python train.py --num_hidden_layers=9 --hidden_size=768 --num_attention_heads=6 --num_key_value_heads=6 --head_dim=128 --intermediate_size=3840 --vocab_size=13170 --hidden_act="tanh_gelu" --norm="layernorm" --norm_place="pre" --norm_eps=1e-05 --positions="learned" --qk_norm=false --attn_scale=0.0884 --bias="all" --tie_word_embeddings=true --parallel_block=false --init="normal" --init_std_qkv=0.0127 --init_std_o=0.00299 --init_std_up=0.0127 --init_std_down=0.00134 --optimizer="muon_variant" --learning_rate=0.00862 --beta1=0.95 --weight_decay=0.0 --lr_head=0.00603 --max_grad_norm=1.0 --warmup_steps=200 --schedule="cos" --final_lr_fraction=0.03 --batch_tokens=65536 --max_seq_len=1024 --doc_mask=true --train_tokens=675500000 --max_steps=10308 --dataset="wikipedia_en"
MLP neurons of a small language model. Each row is named by its layer, matrix (up: input weights; down: output weights) and neuron, and shows model dimensions 96-287. Each number is 500 + 25 x the weight over its row's rms, rounded and kept within 0 to 999. Numbers have three digits each.
Before each neuron's rows, "raises" lists the tokens whose logits its output raises most directly, leaving later layers aside.

raises: "ez", "arian", "ed", "ary", "ation"
L4.up625:477477496507531464521476505448500483526482505505507474466529464497498500474518436534513472478499484532516495455490510538457501517469464528487492520508522468497504518537463452548499481473523508511470503537522503541505483487500515539530533514492507501529519509475492497482508517506489490453493534469508502554528500490531486488491476499526526497449519469474494570510513533490502512528500502527524508469487486476472480483527491522481504483514469495477506483481474535497551472511521498513518511488493506479480518479472498526506517548500510507519459507506486486508499503484528482480
L4.down625:480512501490473488497530505526494509503503495494533536529526491522522523550491488491491500504515435512526556510546537505542526521517504487516517526528492553510506504499571504491483499481480515510520484514502534500515465479503513486509479473500504490534516475525499511458473491490455473490530475493487494456487515471516543481446533532503534499508531498516514517510478483452523504528479487511459488513486493516476452479526498525488554467511455475491445484501469537492509501500529535494489505502495482486534502550505548490509479503462470523550497501509570497484523532495515527449

raises: " they", " he", " otherwise", " she", " that"
L4.up779:510514481503534533494530472544479494483482483477491535488494507539471542474510502518518500503492477497487536534477502525482492510493498499487482505485443456467509482535510519471492551504522470559512519473525495487513493494533526477510512501513487523465540496537484506517479526532531521475491510480497466520495478514530518517520536453465534518498476521496478492519474523499536496478477527495491546474515482503467477446486487496483485469526498463483536529521476453543549478502530476495497477491476552551484510477484512522536493499492496461488463519477482510517492511526467505509
L4.down779:484523552487529501517499464527503498464540519517534457492548469458542462530515493494500538516493498457537499491517514560533521472492532523504492523494484513484498457533521498490489495492517476500498512480488505463527542532493520502541535486503487478461474533464498488540515535468533505442546532519531509463522485492489496523518517452490510492523541480495511517479470492496478508478462520491506509451522526478517514497447465465512540464495482508489535527460480491517532486470472520496498493501478494502527461509435534492508512474497503469514525527476462477523528518488486564477

raises: " they", " surrounding", " that", " themselves", "aran"
L4.up2953:464475492498527507474489486484473496488497507492459476518536491472485537488490538543453498500482508470486472461470459478529528485529529538478535502483473531467484463566487494522475529541493495503468501512512499518522471501492515474535444477492512494497495516496507486513526515462491502502490441488481488497510536517554490445481506485508522472500502479518494531512494496465505506500491503529487495503501509503484515468499494490513464517459472520506492469485509456518514494503478528553501499486469502516491474463512460509559501510511502556509510498496543512526491489536518493514
L4.down2953:498511493531537493528509457516488546488488477497518487554529468496486502505505497545497500463466490497483481521509476524495474507506474503461489525514517524507481524456499512491501545487493522517518519466521464529510507447519516477526532503508495516505513489515501498515530490502516490551495448498512490522521502476478450527520525482527526479501507478472497525491538531485477506468477508470509492463517510507495483497511477475483528533437465472501522519526503508483508466484486508485481485467467516486496495537499486507475514487477487479482516503554510509513538495510500503535

raises: "ments", "ment", "fall", "ors", "ers"
L4.up1297:504446486564517510466520527517511512511512476536461531509543506478488469514496470454534491487476476511491467507487516511513533489547543500523501482516468451503482483540512487494518465435554477520485498505506464481512486506485513493481503494501507538457467491481484539511513475446470511493486480532458516517508506480489504500512490505517491497551490511501520511548478500511524483462527465459504517520478458511465513518473481520501524525489512483523542490500506483565507528475457554509509530478513456512519512503504528491491493485498475486490515563530525532462514523493517482522
L4.down1297:507509464449497499492474517485491467483503487522561457527464488494453525531498492478469491488520493488482458519541503542455524537504463484501506508530463518460537524495528508513528521501527529474482459467460545538513500414520500518477508524535552516499534470462480476503497508468534501501525521486501517485538436534505477528559525523510470462505513491518513515481485481537448528529522507520471490503535478488498539500485478514517504477504477526451459476505503515478524492582441501481468509512482541504517491528540479456529510521538495543478496495512490499518513508547490434502

raises: "ate", "ating", "ator", "ates", "osaur"
L4.up725:516469450569492484499502480536509502508493466488500512493478522486479473505523537504485477509473504520523502535510510520477500471501495513497526501492464442541509510477481491464438507478481487490532505504483476479516512471488477551523482486505522513484480483493548465535485465530512507519517490519483455466538522529543504516501517499487500491549493481495446486496482465512523526503508515460463489463537527483519511508522492556520529484529465525487514503520550496511505505518525485494499496450511519503502510516503464486528510475547521469446525503492515503538471517499462434503
L4.down725:532498474517463425519499472488479456522495473467496503469484536508463520452499499502498528477529505492519520580474520510511497482511495495526493510507476523522511541498524487489555520486492508503515504480502518455469507500522507503532493482514499545508496472517512523495526496522521506513521511488467515492505476522499470504520526493544512498493506456492475539513469483455513517460496507524510548493513488474508528494495488486472519514464510502463510490512526488545445490521519489544496490487507482490474526481504500492482527509528525511501472474488523527466513535506501478482

raises: " they", " he", " you", " she", " it"
L4.up2305:454456470513570503488538474491496513474484461467460445526526537513501478480484503506475486495488490478470457499467463525545497494479503481457503523488505491460477522548541491486463497503517495506499513488518495477500522473520501510546457472461533519528499527510489516509506552473501518505510489500510553518541496484480484483462499471503523511504504486477485501490524490482444481511490484530501478476450551505530501504522477493504466515455462483535497497519481493496527481514488515513517479462495509456480505491515491520523462498495469543512501525499490489520524493507515471536
L4.down2305:522447480510537500528516453512514526488519499509508522546504489496489485525506527518475490454489492523541486524473517533492525569477498472481504461487499540473541541500497509506526514490492500524471497495516524533523550502480555487517549496476522499485518551497539470517501526510510532535489496514530502471500494450449490528474498499543494496459490463447536510467516491455497486494492550511496487490493526510531481528525514503468520477463465481491533515526504457494525530486521512515456449508498496448495533525526520508463478461488463483527516522495541496523527479535515505491

raises: "ate", "ating", "ated", "ates", "ered"
L4.up1641:487496530504503507511486533466478492462520505515555512465522503522436489492523516482483468554535500495473503521532481507517464479550453508460482521554513503495446488497503472491488458521482507468517480524526526537515512500476499499465505496551487505477497480471482463528507516481474457500514500469475460517505531500508505474511516517493523524484497507474482505508507423498462490461477496529506480456523513513497448495471509486479469461521506487486487547443465502510508513480511500505510508527491450475516509534496491499510504484510521443510508526489521521464517495497505478519
L4.down1641:499504542520486529498491512498497521512532499483528516509522507507510512475483479482529474510491474539475466477528523463474497515514495499537511501558512507497483530496537551519520485490505473496502487519503525523522522541514540482508506460512470509476484549489532521536464487522497515513476479496476517523509491524523524529511453497533504516496500468473487531505517500499503435539521501534545514486539526502514520507497456498496554454461496520461526496514494501491489484516537543530538503488501512445543557523504448524532500536523504514517504504472527483462476497501481521502

raises: " they", " he", " she", " it", " we"
L4.up144:493530482490518515499511523475440486523528476496453521543456489526527479545472465489509490566517518507504502474501513411493506514576443493515502526507477518452478490492539435505531489474541469466490548457484491503470484483530467523479515494511506495512488518525494463510488500515509496484493503490517515484547478493517469508541497508504529484501526512511534487543486511535540513447466522494529463505504506493446478495536475499525491474500501535517463474501528503502473537469508500522488474472495491482544511483474511481462515499501509511560522470484483530485476495499473550493
L4.down144:492516494503536517500547457508515501515554472475535478524515492487526441524500519503518509462524516486522501487501489505495490513509501476448505501524516521496486455443485470464506485504517513512489502474503475511498538494491512496452487497518538482496489557503487468485516536491485524511478506512503521540478482513478513516563498521534512502508513532523528482458513484483531493487476514502479485455476507521481505459480493508512516483509477496503469488525447491493539494521548450476502472480548482481506501474463496510522463516502477473521466472493533506506504551510477534498

raises: "rew", "aped", "ua", "ield", "gan"
L4.up1830:459504466507518492503503518500532502513465518491533481500468516522532469534491500488523532528460513502481507498494513478529443541510465499506511541464476465503484497488483504482446539525476508484487515520515527508515559491530504502498523503525485480503485455501496514572509489477503481518476507480491482492515480505519479490504475506489560491512478542477480460432494520473524499482521460478516503499513519489497524480500551547474487539523518467508522507490521521482530495465513546490429523504510465480497515486518474543481444478510489499484512469511503477504505554524509471492
L4.down1830:557552471489504557504506481498518454481479511492535505519489542537476545510520504433480508517503508471506463485466482490540466519467505467475488473506479508514492518529486490471515526473466540502495501486543480503542486516468509481483478492497538524509517457482460470522537507470518490493522503479526508464480508567535516468516518472510502458478503488528503488481530523473462503509528479499492495501526469530518514503512529482508552496508476504499502493467537498469539497515509463498436505476511516516462496480489497483522536501499499497481493506482488505537448521511514531528

raises: " they", " it", " he", "⁄", " she"
L4.up3339:448498479508529495484510515437452498477575490510433515517461505531533523553511483484491468527478520484532507479503505447477514522537444499454523524486470512466503478541515455489528500503533491514502517525502548513472496477554474492516546507529487483497505531550532510515480501495499500451517499505518518491542501463511481521543478532474534483492547505486519512549487524549534531460422542496510503495546512493493510506518458498499515498497492541483505505507533504474498538452508505516525490457497500500558509471464546462480497487497501487514518508520496521472474512507475545492
L4.down3339:464535493519518522513546465493502516509556486483499503523524509483563462555520495473486522470490512478533488472514518511483475510518520464437522504481492514501507467467468461465510492537505501527488504473515500536477531514494474517468512486519509477498480535506473489511486496482451527503466515491479532561483468517475514519525503515510541479480545524512525499466499478485525470500471541508495470459480511524498484444484514562506537500507501494504470511481495498523500479504529458476483501487547492465514470487485471504505492511518498434536518485503538516490500564493528520473